MLP neurons of a small language model. Each row is named by its layer, matrix (down: output weights) and neuron, and shows model dimensions 112-303. Each number is 500 + 25 x the weight over its row's rms, rounded and kept within 0 to 999. Numbers have three digits each. A neuron's up and down rows have the sign that makes its largest values positive.
After each neuron's rows, "raises" lists the tokens whose logits its output raises most directly, leaving later layers aside.

L2.down102:506529492505505464558484506534477505508486499508499492498489473505503460513468461522518473452526507504513499522503506543512467500517529514476485489529474533530484453497496494481467522490509498466517516492526506466513498515528487431511493479446476505482502533517471475490545466526531510477528468483525502473445493486498519482512483491485487516451520462512465538468515510488510495520473506508491479462519468515547466504506508489475515497494497523474456515497502545524521496476492511453485543517484418453480543521483560507491529521494496510536514437534472513503464465477461492484
raises: "om", "at", "op", "ge", "es"

L7.down76:510532520516493507533523521525502535509459505532548493489480500530478504481540488497521508519505515492504552496481486495521537490520534515480513505471521474538521459498472472530541459510503493482483477467503504507465469494483519525455438479531508495477513485508470517460468501512504490475500468504531489481493455487509494463504520489485548503504500519501488497485490525481512501510508470471556501508500482486479520526528478532503470488481495524516482491526502524553518492539512492490518537524451413493485478502530493505481496517521528472489422514458533464463486502523534480536
raises: "==History==", "==T", "==M", "|", "==L"

L2.down1990:500526460485533493509473500489488449510515460505513530507492499500532521482514519526544512525500487502516463491553487450491526521476521538483515482483479500510525502500506436593474522533505490480506505485492510451470506536458479441510512529443504494509523497504479524461493470513561488537484552494504545517490489490513490483500516528467480512522473515512497514507521462513523502501483549487441498503529496524466494484489464493504519468549510499480500448441479486513473521476521520485545459508482537537469480509478463491531512536487464532532477529473499518512511495484519500526
raises: " wins", " teams", " scoring", " games", " team."

L2.down704:469497513492495562538505521528488489506548532507528458551541492533491471514480496530492479479462491496538505489527519510490461475479477467465518531486517516473500503497487484518521521529486519504524512502508508513536480500535524484499486508489499505532504516490483516476543500502460455510535480516480508515492502486484499504530524515505545467495517498476475490493485488468537515520487460507515513506476507496547505528479487479490510501454515482521474544532475534514507520487497503474502505486535440493473573516487492464472533496511482538505481499506516512467477489516511483545
raises: "s,", "s.", "ship", "s:", "st"

L2.down176:479520460486530501491506546503514532538530504504520495486459464545511500478507469525488467500529487494519482567478515511521522497525502476521463526514525531529537503497518493500443523507503492531515504538501481525489494532455517451528531493504510500477489447475501488462473552520517560513496487504507519508453529494495504505485476513480479499449449484503500513488519457502552494505512534512494465513473494530523483497489503497517528559485506499469493512523507473453505540512478505531532531499515521445516539459436487451502514477488530510496504584496448486493480509490451481504
raises: " by", " to", " for", " a", " as"

L7.down994:480450477511504500513478499508483481491517534492492496492497508502456484522514493496501488520507498485500500493529496504519571484473490511488456528534485475471502492491539487458542525521493555508507488490479532480516486525480483521512511511497524486497495497535512490515539492517531547473555439474488485569484482535499512503501455504491510500507458478502483493485458475479497508482519514495513495498502496513501474503518516505497460526489534523518500507502530460439478524478476530471495525523495481463473516460514519479441490474499527472494519525483477483481501504516484501548
raises: " theme", " Studio", " anim", " songs", " characters"

L7.down337:525462525461517510519527535508473529526451483451495548487490491506486527507497522534474537497536492504502512520478502520482461517469510459503505524486505477528535472542492520546495496490509515486473492491530494542498477463517501468511495497471545494506533514538498458513509523474532483545484485484544500500478530504485494525486516496488480476483570518525541527542481504465481487504476485509508514499521520481536531475510514461471522498541487546523530527487526556501505502510506480465500438502485474506526470466502475532488556523523510490501532474504507476489487536519517435483
raises: "um", "ume", "ama", "uk", "ley"

L2.down1243:450469479528484506510556504482454478454550508518463513458506471484486470526501521511534502504530514480481482516464509515475525526495459474485518492511511511531503475465503497488514524513540495481503505496524490504488548532505543473495496482550511526503494455504480499478497566519504528495529504460524475443527554496493496512535473481476488525499486504536505490487490491500515494475458496543538508497544533474485518458489503485484517481521493508512453521528471480521480454490517505441523440533478476480498475504490511524501487482494512509463451520508484529506520519499507539502
raises: "-", " place,", " round", "-r", " edition"